Weights of a small GPT-style language model, trained from scratch on English Wikipedia: biases.
MLP neurons of a small language model. Each row is named by its layer, matrix (up: input weights) and neuron, and shows model dimensions 0-191. Each number is 128 + 24 x the weight over its row's rms, rounded and kept within 0 to 255. Numbers have three digits each.
After each neuron's rows, "fires after" lists the tokens most often just before its 100 highest values on Wikipedia text that the model never trained on. A number after a token or word is its count.

L16.up368:119145089119150105105130113124117099139151135158111162131120112111117114117101130103159135116154103141139125174113162087161160140135127144089125076131122100132105152135098125124103135108129086138098142141114114176094140104118087145137145120166130097132123129114110129130154129148124115141155146108109141105134106185118131138120154191161142135134150127138115160144143110150113158167135167154149173115154120130158105134112128182130146142139087166129170141188045104136171146154101124071135130098147091111112143136111071116155080131119114102109151151136115105107110135128108107134
fires after: " T" 22, " O" 11, " −" 9, " W" 8, " " 7, "0" 6

L19.up494:110128116099160124148138133146111137136126103137133165150126146110138131132078202102114129117107186136138074155135155088106112131126150181125144132157149100145116152110125138123104158132155125142129148155105133139132148105113106122152083119108076112100089124167112075109142115150115051131134124134133127129113207104124114097144128149123083100130125130120126111178146103135103133138116143139118104118139170110141138157107147102148158167148110178145067083181146132104102110148129141126130121117143109114108157176142108130116139121125178115117169122126126132129103124127117126128
fires after: " \"" 24, ".\n\n" 15, "==" 14, "===" 7, " to" 6

L17.up113:121146106113133099145124174075123121112155119107120142103128149090096124115137124102134121135102097148121040176112141140129111148109130165130124115175142103200129124163065136078114084103119133154144131128117171133138115120120075152142160145148148164097135140150124146141134143147098101134114136133164187107142090162124138130147126147099108140119129153134098134106147117150122135114129142124107137120134126090099071134104138145133139154149122103125104126189099138139180148158109136081149143109119110112117141149142161138142090112120121101131141104149184133116157125123112119108
fires after: " T" 26, " G" 12, " U" 11, " D" 8, "T" 6

L13.up298:167138094111128142164175151121147132134111110128131138105142167149160109151123102165125084128142099181122071154102134119171133105104143124086114116169086142130135164113123128108150135070084137166143152173082106122145140113126101148132175070147190103100133128118117110116167167143101143116159132110117134128169092158116125086142145138091119111099140101148118160145128130145127112143104131138157106118133090105129127131144128122146143134144112099138130135169079116136154128135091133130125118129089126125135136159136103123135132137102131121116126147139145136084171120184090097168
fires after: " M" 11, " R" 10, " E" 10, " St" 9, " J" 8, " C" 7

L12.up273:119134129174131120110190145091110141083152132139153149094132070116097101139117098145161103094172078154125156103133162130145109181076084147117109118097127106160143132133119153126149138090111102115126131125128103174108131072149150143129150100138132069108141143159118156164181095127114154128118125106104136115121110145109127108133148097099104139126101149160094056130145081138101126139098145125120135107145118146122136148126170151113137132127127117152131113166145160126150089152110138150127130108077131129109133138144132134141105169102174140089130130148138128115116152117145124115
fires after: " " 29, " |" 16, " the" 6, "-" 5

L7.up568:127160132140131117147120158068113147109138113144114166134096113080166127151091140118153106127120149141161103125125109141110114147142140127115138114128143086138136160119081120130136097136120185157143109148069101131143096103126156132164165149185113105168165120133132122104192131125137116113216150151131139117128140105124148113116100157083137087102112139140100123137178114122081163117156133113160162133119109114126127134095120086126157130158141125127137105101103132160157143131155106137140125072121119101147136151120117131133144123110142121126101152162180127104182147113142124137
fires after: "." 27, ".\n\n" 8, "==\n" 7, "\n\n" 4, "ine" 4

L13.up427:119133117122123149108170117131143110110124117099160166146144155078145095118136103149164139116110106111174083133116158151120115063109131130139135152126141097119151105157122121087121078075167105136096167085160115133137118139141113123133182135070125162124099121185110092163113140163145129161114149154138138146126151104113145140058112145161142104087166098096107116129188108142137125136125116157155112115129100102163147113127101096136104122138120119122110121168121119122129128155149131134143129120123134146105124152112123144134122172126129107087160154177129144089146154145103127106
fires after: " the" 27, " " 19, " a" 13, "1" 13, " their" 4

L16.up63:111105146101113138095118125161148108145134103133150125119115119133124089148129083102147097128153118143124155114134114152136176161123151143121150091122113104107136157089165152106132136125112111156142108143136133074132105150135049135153123105152154133139147137136083124136140151114130153123114139116174145126149099142133135084151157113175131136171175169124135164119124122096089164160147121113137091118150141084140102138145158099114130135131148126101150123188087107114135152126109121084132134070138102176121121142145162157109179136111113151097133119143178084105156142119136108091
fires after: " H" 43, " Kh" 8, " J" 6, " h" 6

L17.up326:147129155099111138112117133103149111187133105162122155117096138124110126128104138159168157104112127137161133135154131112112113144115104114136159114127131120138152170103166145165156165144099110132102137139112088098157136133157137116146121114144104155094134166097133121136164167196103094124139142126135110110104112125128155189087184124146121114113121108107098102113148144167123136149096137130101123129119162102109096109089132120117089159156160125117120133097109137114133066143078122152143114090154135121140138136090077101091150168105147171147148151151132082084140124132145123118
fires after: " to" 54, " not" 8, " would" 7, " can" 5

L17.up585:137109097081133128086177165147145098075128100126138137135148141150093077160143127103095117137123164136162100111151141107121090094126104179112125096097091086092133147097171170124135152129150120144124126084137098124122109128150099129176137127168147132117127127166157160126138123107143119117131118115140149120154123117126108107172143142142124095116119123177122151108115144183134160099108127109119094115148125150138116113102130155091139162153091131132141086126098119158153111147115149089152165152143096129093154161157174164162132122117136119134127119100116098160176153149135135136
fires after: " \"" 18, ":" 12, " as" 10, " of" 9, " for" 6, " |" 6

L15.up359:193111140173176137146141131133151167110132114149101138089146141108114115159135133115152113072099165115126179076150147145135152154084128142174150111160139115173110157126125133152111095090159117154158117120132156098126139073123122131118088090180139090122123111169112151098164135135143118135117124105108124117122198149122094094143137090123141119117117127161121149122101072150125088150151123119098124094135105101157116132115095128141119159126088126149097134126096133134137110142126096120104150155127104137120122146125156166127100099139162107120111090139119140117119158139106119105
fires after: "." 37, "," 10, "\n" 6, ".\n\n" 5, ".\n" 4, ":\n" 4

L15.up266:150126119107126096131093150100160136111121127135169145120140117111109138137144151124073143101119106143145107130074140113114125171119141132149114142136115124123137139094117127107164133127124087197148119163140086103128133120118046123142136119161094128159150133124097132129156087107131087144139113130129121155166161126057112139129128177141099090099140147150151084138130126129085134101118134128152149128144166062158110138148113168135168145144097120120148108124100122173144138125101129101131103158124105132096141136132132142102111166109155156101160121090167156087152127128109143102
fires after: " d" 23, " (" 18, " D" 13, " \"" 10, "d" 4

L19.up275:115120130118139136110146111114153123190096116128114160135164154111139146128109142114147102154100135167102133145135204087187182124178080111136138094107119154121155099115150116146091152129101127168104123108143158123142155137157104155123161111155102136130156138137156142124155105079130118175120095154114082133164126128103123124129160106077112101101096113145142128148102103112073115158102109124133122142123131122115122128102140139126107152154095104101109174132147154146142085139129120098105103141146146108114090102101102111155113091121117156127115134151164135159165098115140132129
fires after: "ro" 21, "ul" 10, "ra" 7, " ne" 6, "j" 4, "re" 4

L19.up0:102105125158112165091127136110142158074128100117159126101149136116104101113106092155152126094154076131143073122106099083178140079138086094110173126147135121121157097150149133128156131127103106140133154125137133182131158121183133140102156130116110115153121123182150156137157138161141129126111122129151155106160120136122131118096178114153134119132171132122121163112187124110155130116095147144159178110097109097175114092139119132133135102141130122121164104145138143131122132105145141131148135104136155128134145136091070109174131165123120111126157142114127099098103143129110142093
fires after: " " 47, " |" 17, " r" 16, " l" 5, "1" 4

L23.up559:076121141162127130075173117092128124080108101137132114146143125135146100101101108122123100167133090144131113080148135116134134129161127120130153130131114167123107100134149136150138148092133092159104140101165136143107152100180143112124164112121124115226119128173159115134129110145142125150099091144159167137112090116124144097124133098161108112137172111095101109142149141146134141169119144139113110086113144090134117121128164172149127106148094126119143138130119126161142111121160121132115168104159123139121141095133160092147112140078102091185147145109112100105133113123111160137
fires after: "1" 44, "2" 7, " " 5, " r" 4, "0" 4, " equ" 4

L17.up527:126094154152120123106145131131141093114137121153155126120131129152156114175112141134146128178147158130140107131117181160171119092127109127138101124118130115131098113125138117107141170098144118123090121149150137107103137078159116133133151125129123150148106102115110177105172088144144126089085120148183150158141107071122141094180158107160122120128136154147134170125150078147158171153100135128069118128151150117095120141105125170094126118147115141119141108149100100128108104098164111090154117095171089144133153143123112119150095141121132136155162088084135114158123116131154096119
fires after: " of" 21, " on" 18, " |" 16, " in" 9, " near" 7, " " 6

L16.up597:105096112083117087107138135072139115082127143133123166156158108125138106108127122120188110146111147182119124102109140129128082136099110099168138132100124145112137148104112178142180149109137128157157139152151100161133133162137057137124166142110130107130130147153153149132146093120101110141151085130130129145116131175094139111143136105125125093124083138156105120143136119140113188114100117126140102147149097103129148153094129157127117137167119118145161118134158118179150128100099087139144117143130110111142127144130126158134181164107129185126140124116143114085130139123090142086
fires after: " d" 21, " D" 20, " ad" 6, " sh" 4, " sc" 4, " s" 4

L7.up509:101085149123148113108115066117051111149140137138139134130148128142100165134101130129150108126103108175124086095133144127118126074149136120121128096104144104158138117133099163131173148087097154225129098115127121176119178107122118132132122108167136147105136125137139131123167147158163094134134146105132172158145105164120140089108122094151145122125158139151113139131145106123107118161122118127116113148149139062112093143131126179155166097148121166141113106144135122138111131136145138086138140115142117101102146134154107132134133106120112135090105139128091124092140171121119141135
fires after: ".\n\n" 60, " |\n\n" 9, " " 7, "\n\n" 6

L19.up687:111098143133155154111118111148131112071124100130195153128106150123121116125108122193125143121123114145159080078082108099151109078120079126128137128166111149131094140114134154140145167138096118107111162128144140149087121113139114107105148140105101117106148151135167120118119097155113116095095129069125146125144141152129138138117163130171123155139166150118119128151168115091120152144124125143123146110099128085143153143118111137130129101122121135090118125165140145123144158169129116127135127116143154173132150135161136159169182127125079130101128122096131130125179163188095093145
fires after: " |" 25, " El" 10, " al" 8, "al" 8, "an" 6, " La" 6

L19.up75:122108130108115131112178103155112067134105127119144168130075129089165134103095136090123089138159092144156144156131132127161118147134153115119133117135121101089149163131105113133129119140152124137133136128092127118138140140167134131088113100125138164100080167114072118177119129121176126116113160145180109131136084185138148117115094117134151104150149127138093112151184113119081157147113115130133155121128141114109130119136107099127167162140126145112106110161136153155164156094139138074159128101187123095106155139131107094133150126156140116106147131165108139145149139125120122092
fires after: " H" 15, " f" 15, " h" 13, " o" 8, " fe" 5

L16.up233:150092119145156107104180143073152130089150080128123152113117088131123123116118137132113129112120158139096136125097130149105153114100152152134125112163117134080118150159116142163091159126120132096184122145163137186143100119101123116093108122130101109099127141136131157149152087114134103102139147116134118105166163140126119117127129121120142108138109150137110161100149076064102102125139164107092108136146126129143134134109172158140099113114106128128088114135090121092121169137173106102177123176133130166093131138138160115184141102155114164128104115154146149145136125131151088143
fires after: "\n" 34, "-" 28, ")\n" 24, "|" 6

L13.up306:118114126166147113103145091111086142141108124169136128136151124128125156159099151117144109114121154151148154079127149197114172171133140139090123130147130111106141178115142169145127094113102116158161131150158094120146153134129107141103127083128090108127090143118121136157161155136140111132158157122102115129135119184116120134149089141119096092125111146128110094106123106098107091142128114083064100103104179148147100123175141135167130143108111139127113114149106122145120167118146112091135146174147105092072133122165152119138122117139118125088122127118102158109160141086135116115
fires after: ".\n\n" 16, " |\n\n" 15, "7" 10, "6" 6, "4" 6

L19.up564:158157135104133126134180083096151150123130125150141142093100111100096130155144149060110124088123123101183152093110153124158134079099151167170088105138143113149110147114113170154121124109167094162168119150110144140157111084137143151098149084132128107153119115097127146131142151114108105114113172136108131132089149185125120104152112147109124137091111136111125134139140153140134105110124124145112111077124152106154170164166121168146160128179088131131102167127167126115125148122110131147132127165135123130138107127124151122127175098155144105176140120144121155136129130147114110118
fires after: "," 17, "==\n" 11, "2" 10, "9" 10, ".\n\n" 9, "8" 8

L17.up224:143137096103134106118123143145092121103122102124121162109114152118122089129111121122148113139087140129150128147137116148138061130111134158185130160137158107121121149079147162121150115109108112159138136144153139144151132127134112134084176123145120076153149142146120128124143133125135131189160131148139111116116111138117149168195099140128142126085105159091157127097128114100147166129125152095140102135109079122107106130130173146151116153150114088180111131089137134108139117137152064115150123067134130180099124133124115114172127148125091175102101111101159085143132124118132115145
fires after: " L" 25, " C" 8, " Com" 5, " Cl" 5, " Gl" 5, " Le" 5

L19.up449:124104146102123121112101128124125116179142108156121135122120133137100148138139124097130135181127167140149134111105115134145150165129108139124098138134175092162105166157152160142130127125131111148106102116113146128208123114165124135157148124142156154173123143137121104090152104123130123144154130160123137099119076123109092112171074083092093123114167134109118148120112162182112111143141095168148074116135129132140120125131125150146100120134141119134175117113070117150142098139149100088150122098123120139095128144172110101140130087134068117126129110135130169088143147164097100111
fires after: "9" 32, "0" 30, "2" 15, " ag" 6, "1" 5, " Ag" 4

L19.up69:158120160127144129101131117125156108105139137093107145119119100128079161135118148082166125159164113142140122103111173093161135133175108107137110114089157118151182151193132168134122114075121128186137144146138142162119146126168144119108149130133107138205154130127150146126170112125092098127142125131120145100141063172121089135120119114118113093132122135116095146160123120138085146127120112115103130118160144134164170092138116124130145164132127158124123116163088150166146130124145109106119131099114145113132125115162103123179134117102091116151101134131134157094099132124087120139
fires after: "0" 18, "5" 16, "8" 11, "4" 11, "6" 9, "9" 9

L16.up685:162142148147141101119126108145129162126104146086135139079126132128088140166115121161133121124132097106153098050146092161143129097117116111124139163132135116184111146149158178101153098088131105152154149121108140121122122111088102135132145107128114096128157134166145131152153154151097144148145145163126109161150100088129120163135116130149166098134080146139114143087107117145138172097151148067117111121114115118116153120124093159160164131133084093121151118160144118161132146168150137171163155113126140131093138115119083127142140158142078119141122128156158152114114163128130111127
fires after: " C" 15, "2" 10, " directed" 8, " St" 8, "C" 8, " L" 6

L13.up55:148086137142148120131138078147133171140115108128160118140177145104090098121115185142143104116066125155158095138125120147138172135119160127173124106095148117135126148109097176134089133125132121135175118153151153159124100092136163131092114110134109112138139122170143150122145124175136105140129168143151104107134154147139145126161099131135123144081125136096135114126148098116110119120142156101078112118111140158162073125134186132147107124120101110136072128109142137112137163141115123125086123149105103152092121128144192143137111150156131112118102138128121130143123146084149116064
fires after: "\n" 56, "|" 9, "-" 8, " information" 4, ";\n" 4

L17.up261:073129127120141106088159167163144100078116147105121155089117117118080121165118130132128118123112137116150131106142155132174131148103077154104146113147149112113137146124147156128167148128111097097146132108115087128093158108138130110122147149160089148160143135175115133150142174137122107160154132132092144125124158165115113124121158159142114115124151148103105132179163127153123108136127122115102137126122117173135156136091127126114179118134113139092147120172123117104152115160126125097168143086129162132079160098123094140169124180105110111108137141112129145133122155209094136124
fires after: " " 46, " –" 9, " |" 9, " an" 7, " a" 6, "0" 5

L15.up512:146147114093132131130124131117119122097128135157150117129121079146155111131129144183129143123115122167121173147128133073165136180079132148132130103140147116149133163104194132156110136108131098137066136100096104148151139121094130137141123118131115137157123139122123164167154145166108102130111174100158108096112118104162149159104148150163114126110112121112113082166119143178095077139060102144142113120128172123144090098108144158135084138152142104099100118123129138159131109148092138138131102093128094139140157134103084090108123141114135164134132158120116114103135119098135130123
fires after: " to" 41, " would" 6, " w" 5, " not" 5, " |" 4

L17.up416:109118131129157143117160175134155101130074118125145155109127161097151099160155143153148098112110164157147144137179131152134146182134107156100115153150136088127150144070148135124113178116102115076130160105141094139107148110138102134146143098143112139109154136103102119121130148147078120141107123137079159115111132111100144157110166142177116139108131140094095094188132119138088147159136128176105139139129129108139119132081086140156133135131092104111140107128145114132130100159081093127143115092150141139152147131087129116127105118098148112129089122128159112105124129176133091141
fires after: " to" 39, " and" 11, " can" 6, " em" 4, " ex" 4

L16.up666:140121136084133135114114122132126128146144156172127150112141146121147118115098146116102140133152162082159142142141100131122112167093059110156154105152151092095136105105146118174124164138131111121108120105156102099135120129166117144114121061138102124127107110112100149105177094168120125162134159201120075171123160145124122117100141116114117122109117124103110108102144126160138136104147126161072137108128112150148116115165152144113096143146111173115100138143133153170091086106130110112102154149139111101131124096140174103097148132131160115128130101148186141123118115138092107123
fires after: "," 23, " to" 15, " can" 7, " and" 7, " also" 4

L15.up631:121148120113134135105116166110113142060117109128143143098120094133125109112100126167116135121137104115161099145135123114148085096085091124079153105151170120105147123112141148151158177117153063124123119130134105168113113126159125141096162137132094105139150145108189115110173134166119121138132105070108169118123126155074130116124180135163122140111131130146101107126177130168117149134124124150142112133101109161152144142099110152131141140147112136079166091143126107111155131136130124084136157099168162121122142138169114114162158152126127090106136109138116125120103130177116149147
fires after: " " 76, " |" 23

L12.up593:131144132137156106085171149101138110089138118154165150119138106100112120138111166160147132119101122110180110096132174085167137138135096156149116091108220127170124145135096153131122131126171095151152105130106139087109136087160106113101182117121099132187079145154143108146149113150117144134141147139157110123125121105133175105162125115094116123096123164140079082102166117107108169147124155089095123136089103134159109122124148166113133131107108156126088116125118119133143164112113112138151133117114102134147137145156154124135125139127156142135147111148119138145131125107133106131
fires after: " " 26, "\n" 18, " |" 13, ";" 9, "0" 8, ")\n" 6

L19.up634:137090126099137142113163162133126123157130115136134169113146109103140085133127144135113120118100103152149130195140149144158101141100134160071166103143133115118109126084132132135118148122126123143124128131153115114164172123149132119119129137145113177125098151061086097158138161171108100123102104091141144122127134158118134150109144175132092109099111117130090088100110112197128132153103117141089121127094147149130097107109119119139109176147093152133090113155070149164147121126084137116166129091160131086129164140119102146126129155133138168146139122143138138094127126158104140112
fires after: " to" 73, " not" 5, " would" 4

L17.up269:098078083112123106119114104150149116130096136108139135101146107100139111128098125130138122174097110154168116139114128112120112116114103130124149119132137131115122139148143153170170154132141096157110114139147099158119128117141139126125080117146132155173122166143138091142139131148102111153136128098068177172160167179124129100129136103078120070086194136142084155164203115186120117139128103141134122110121122122138135145125160111154069156151125114098144142140131137121138150108131109082145132156120121111104118137092127154127161129104132149135116156145154120107081116129126117119
fires after: " " 26, " V" 13, " S" 6, " f" 5

L15.up293:111161124090118099128134122118112155095084130167139139117112115150141114166102097092096133151125129127122123097127096132166124050120156101133142145162118120113135143125119181114145179124119091119089144130164092162140153112147101128120160073116124128102102122122107153165152165134105150079125137110153145118139132115094170109143137119191108134091173113143110131134130134108104176135132095135151151148126153140131102111132148134144108151134137086111106158166126115116149171122138136141144154098148161134070155151149156128143101136124141175156123108126115120095143147158128104077
fires after: " L" 27, " Sh" 10, "L" 7, " La" 6, " l" 5, " |" 5

L19.up174:159129099142141135093126174143085144121136125119161131116140165124065123151165135152129144120104136094165131129161163139117125120151118163113147152118130118140130098109118125097088080084122092146122132123160143114147118124199129122128183147121107124128157131134132105159145093134145128114116106150128149142114082125084126140141132122120081136140114186170093088112165107127122133136123158151140125116132134101183108116114138183155124148117081149127153130188108149158156133112123108126103120107142100158168127097088161171143077119137116113154105130104153131143155169121127131132
fires after: "2" 48, "1" 29, " dis" 5

L19.up325:146119113106158123178187101109125114152150138132152147089149145141128094146125104079117110154103124144113077104122150121176129123132138166039147152131121153165079151158133136074149124083111140130140118148082161137135116111105082125138131137174134127168124128097134124148132131155112121160148145121147120145137115129108127154135116148122146119140160153136118166132119126132089117092138136108149085098125136075123143151127120129123142124171089154138101150132109096124131135122138121074156169104139145126126137143153128116134143134150113151133122098117170137076117153197107095101
fires after: " G" 20, " R" 14, " L" 9, " J" 8, " D" 7

L17.up377:110098145124156096104110136170164166149113092125120136075095168135105079149132129097132095139179181118092112067133121124146139124110140144136142116151124142126116103128088122152128139067111130115134195086112137082146150102129139175100159115085112172045097107118119148119120150142099113147114111168125120114161153107151108138117145137129096122139119148166115138111139117141150120165113098136130103104107112131149159123164133140135148115146114127100083160171136111153126141119102127131139098129144096135108114137127129108105161134156103117161119154117128165115129143138134101124
fires after: " was" 57, " were" 9, " been" 6, " is" 5

L17.up525:143161160112121134112112126153128137146094174154146122127104130140117085122094175152094110133087116162127108124179133167145178133081118085163131103104110149158111153088139155112144185114111117132117116135125102113150166105143112179136114108106089143135116112097097095121120137161087109143147148143159107114124141131123134118144120170189105120114078118105095117111159145143167135145166132148105088110123146125132096168132124110126072105136130144109136150125124153139120119128079108153116103085163141146138129110120113138117100115154123148151133103160191084107119122108136137129
fires after: " to" 42, " did" 11, " would" 7, " can" 6, " could" 5

L19.up232:122090118125156148119126103165155106169145158140132122085087191107125141133157101098146148132115162150157139101161123191149129138129111120169116137163133086196099119111109126176112174121142130131116116124125153088148118138158162069133117112133129122154137116100123158129124128142127097123107134129132111138108128167122130094155081092113113137129092138154122184133092121123124107138112110096127100137087146156096093127135127080171101172122152135146138122093130073157116142146172122107138129121161106120136147128114115101148160070130099129142104108114127113138130152137129119098
fires after: "1" 16, "2" 12, "6" 10, "9" 9, "0" 7, "3" 4

L16.up424:104129112145160104134160093110095130118136084142138148127138104143132168140089130096116123121138143146182128110130128206110110085097136129123119115162126096093103140150100158171138174152112128126094111147136093142129114146131075165116136093157168128130119142120094147121101140142150071141129144133131146112140132124100142083136098120140106131119105112110127097125141153109127111129106144145118102133163103142148106093148162165130109097117111124164137084147111115131139130144109140144132157082102146132099165152114050132151132135140148110135170106109119137133156102202163110157
fires after: " Mar" 21, " Bar" 10, " Car" 9, " Ch" 6, " B" 5

L23.up473:137147149137117115089141145160106077125118147086129097091130127121099122152120172144134117123108127123178111157144155135120152130147136138140109109098150099136105119134159141125111146120169079153060106122135113173123157146152115156153148100111105149156084138111141102134148174172156117127143110188121137146139114171112171136082191081111115126141136147057123144115133096148096131159118143061109121122125137150142168155105164132121115143100117157120125120099114125128157110143118105104156144147140133117108126160108123131173140121111126127140131089157127129160141131144112084128
fires after: " " 68, "2" 10, ":" 7

L17.up545:130140151147151122096100166125109148120144132137173141103136125110096120131102123167122124085109096126133128132099186073153121122133120109114136094120144145134115127126141125105111141116128111111118159167112128170107128113153140128111137134168129123114138115127111156138150102126136111127133084098109154128128152123120155087131221121143109113121114150143076105125149106093114141127095144135122138096137127104126132099082096140124135134139109172070178108147155136092160173153130129127116163087127175159111204119135099105163116158091099104125154150094150091089117131143115127147
fires after: " |" 56, " " 44

L17.up699:125096134091116081125153164060160162141167123160127137139135124122151123129129106127113131155127133160152094169096147148090133122087129126105154120117156115111127128152135169133138123129138090115136077165132125134133163111135088133147137106124141152112154157132134134115157146127150126124118171142174162117130134122060101135103132129096140109098115164126092109129149131105123235126148150169145118125121134059113122128110152122130080105127154139130162094125153107164130142161117113126113135098135153126141128135126124102113179143102149128130170125127116146075128104158119133153
fires after: " cl" 14, " Ch" 13, " ch" 8, " sc" 8, " sh" 8, " c" 6

L16.up294:125148141119135121121114113135143106080110109115124136107099123086141115174121111122132084148145154150151118123139092110134168084181133165102133125130103163123146100093121140140129134133152129175147130132070086108119151146171094127137135115085128136149129110139175134114161124129142153121095140128113134123111072091131156108124170125172140103169175145083106134142169124114145091132126089131134133102142144102141144138133156130152147143123133111137139131167107120147116130156101118078088107065148123113102121123123099088129147140127143139135089138156104138092177170170131088170
fires after: " Br" 25, " Pl" 10, "r" 5, " Qu" 5, " Pr" 5, " Sw" 5

L19.up455:150127144115116097096143162126094105094108152135127152138127163098146139128157104156167116140108147082181131134137113161072119122121130141101144117132122116147124072123102196127130144132107128158115088174143110115140130118135138155091131108107100125122111114160103143124113119128131137105100142150198101124132113123035121135107128102083074118111156184096102084107164121132126160145124102160113131100127090119172140143130143146136116113127116124130133134150133145113133157098112111127104157141144138119138104119119183144103111089101106125139165128085153160113146131138111126148
fires after: "2" 43, "1" 23, "c" 6, " rec" 4

L19.up719:142103136106111159115121090057125148164181118113138135141112137107119140126120086112141120118146149132164168083147110116130140167114106138192126128150137111091120109137138161164118134105151131128119126108125137121188139139134150069109126124160134158154132155144138113163136097098124131115106098150137097130123123131160095148121110140103123150134111159088121118082082135149134094140148142130167141111097168181117092118127127147158146121117144127113158107126099107160114144136151137148099154125143132139164126128111116111142179147087099108158115083170082107120128134102122100058
fires after: "1" 19, "9" 11, "7" 11, "6" 8, "8" 5

L15.up508:166116139145129101117125188145135136105081130139137149154144126141142100106077158112121081136104156130169135152136114164134146157130110124159154096155092108160116099128118170112143137116089101158112120154167131123134166124113100134123098095157122147117120093117117094136111110104152114144101141159129119109119128164116127100135112129116135151102136107161148121127096095135119123136121128124112107107112145116153136115168176121133119147155111144152123161158055119143122171146091086105092145172128065130084143151162163186120105106136145144126186150146142142126156146121087115133
fires after: " |\n" 33, "|---|---|---|---" 6, "===\n\n" 6, ".\n" 6, ".\n\n" 5, "E" 5

L12.up226:064134082114125100118115091093095084119147106132146143143134072156134120148111116080143063152139140125139148145182146150120130140101106109106136116134120099136120141148139163167121115110170111096136103125172070161140122109105114148138117126123107121123119142184086144139158126123139082125087172152147125110143150154105131091096149101128097129147143138124112113140146099187137104143164094137122111109120142149143154119134103143128134104117129174155104120142136119148151125145146112108130160146123136105106182144163092162165140122120126157144141156134083104143137177156132117130
fires after: ".\n\n" 38, "\n\n" 7, " |\n\n" 5, " was" 5

L5.up211:170111130136127100100107116108138125151083090120131153096129126158113080145087120136142102151139110088178140127184107144115165096176117106086126110141148097138117081143129145138112147111172099122085151095151132154137123110119143158166091154116142140139113118151090114161091149128192096124124144160118119098121143150144118123129162121146126167133140113081104126115147102149153131136141100078119124098113143132121130089164140122124074154119108183133136166123111130119131140159138121080131131120137094164099109147134128128180121084134121105124159164150117124115135148142085128148
fires after: " |\n" 34, "|---|---|---|---" 6, "\n\n" 5, " w" 5, "|" 4

L17.up403:111117131067131097129160141145171110073066125135107163156151097134151136116121170123157101111107137141168117153119123107167101149089118176117130109094137096100111086124129146128087125153156124139145100144155085133094138132138105118097133124121105107156128133153122140156125131101117092124121149119101114106139156115117093091147122128087154119100154130136117072154164112158084174162166134142113109110153143140139175113109163128115113161135121118110093109193101162147133138160117111097136142162169107121080104135145146123124155154116133152138144112135164142137130130139122116100
fires after: "==" 27, "===" 11, " \"" 7, "S" 6, ".\n\n" 5

L16.up626:145110153125122152107135126120103164099142170133113133092156122134136137150174115063124126144158121131137123099085144117167099104135142173100136137167082118137131106194125143152138154107139107167080172153142155115138094103118128156120106113147108168118133130120096143170122156136114125105097111137142114117124131146114059135142101099130120143115173133134140170120097110141129116145107096107115115099136167091158095107150116101167072113142135151127142117103132125128140156136158134146161182105120099134115149126126124110169183097132124139133155069151137144118124157143103106123
fires after: "8" 22, "9" 19, "5" 8, "G" 6, "3" 6, "0" 6

L19.up340:170145106121138115138131151106125124131149100128147117100104108123111132121105132107131129077077172136149171095142158108116135156150115120128178173110141144155172153123132117138109151127133113145173092141135105132113097090113125176161150075158124109135151060151116157130178131165137098118155107064136115182094158120091145106119151116125145141116101102136098148135136145095117140112154122113109108073153115120157165119103151147081113133162123122113115128118155144148139142136118134140158140128150140128097118096125137140155174136155119152140144102143196146098123095125140136135
fires after: "," 18, " |" 15, "." 11, "==\n" 6, " of" 6, ".\n\n" 4

L17.up182:162108084128109106073136136120136133139138118095122133089094137164097114117159119113161097156128107137144117143118198119150084095136199176130145058131152116109109129106107101144176156092126128164131133151127137146135142136146101151135126127148134154141135201092094098109158191130107114144162106132148141098142080160109116077133140120100160136140130111182125141133124127138113095117087149125147105124124088112135137137149140155151138155141111121149133154131126129121140132132089125097130154145105112137131121133094118098146117137088117109142099104136146113098098151132110137105
fires after: " V" 15, " S" 15, " Mc" 8, " Z" 7, " P" 7

L16.up179:171167160100098146143093132124141148036154106121116145087152106113152133126094144160138113142077137126127119136116142096162126133081119122114133130155146104119155102142100102148140146093093132104104141153090110168137114114141131136082162160126115150105110140131165118123143100136157134135135143125158117125125116094135152163096152061149127085104159129168098140101125110144120116139166116149146128137148144108132151114161150154142106102161124135075104075193114136124130155145124139157119121113126143140106151137129118124114112147102093083145175116172157123128136127116094130126
fires after: " s" 14, " h" 14, " m" 12, "ous" 6, " ch" 5, " pl" 4

L16.up393:157131106146147129109139122121146170114130092158163159099085123189138126129126084139121095130109119117139098111153125104141129125095145096077138140153140122118124177139131089085116101078141135137104165113082114181129104116123126119150148156142155147111136117089087123150170129144118136126162134131127087097158116134113123122154120167147130139111118146134111159105064130108138118183113128117169087092128130156134156118104104122135157119140091132114150145132062133185186137133154164149150152143121116127087124143136141093139094124134129132113101095145128116097131147126102099146
fires after: " J" 23, " L" 11, " |" 8, "L" 6, " R" 6, "D" 5

L17.up473:154084112144098128120133109101175114142127138111104132136150151121134110146147158121136101083137143109151123164109143097140126127157152152114112113124117118107151120135165142118106140122084127138093131165137149098108106129152087190145142130074091139127159133099164108120149170065169091123078133121101126138136147110143157152167128122101089121095096107166110134170126111098152155143109106121124101149146094149099132094119160126123108118134167127141100168113175133127132146128126149107090111134115130098194129147095137127149140135124162146146144125162152152153182098149132170142
fires after: "ro" 35, "ra" 12, "re" 7, "f" 5, "res" 4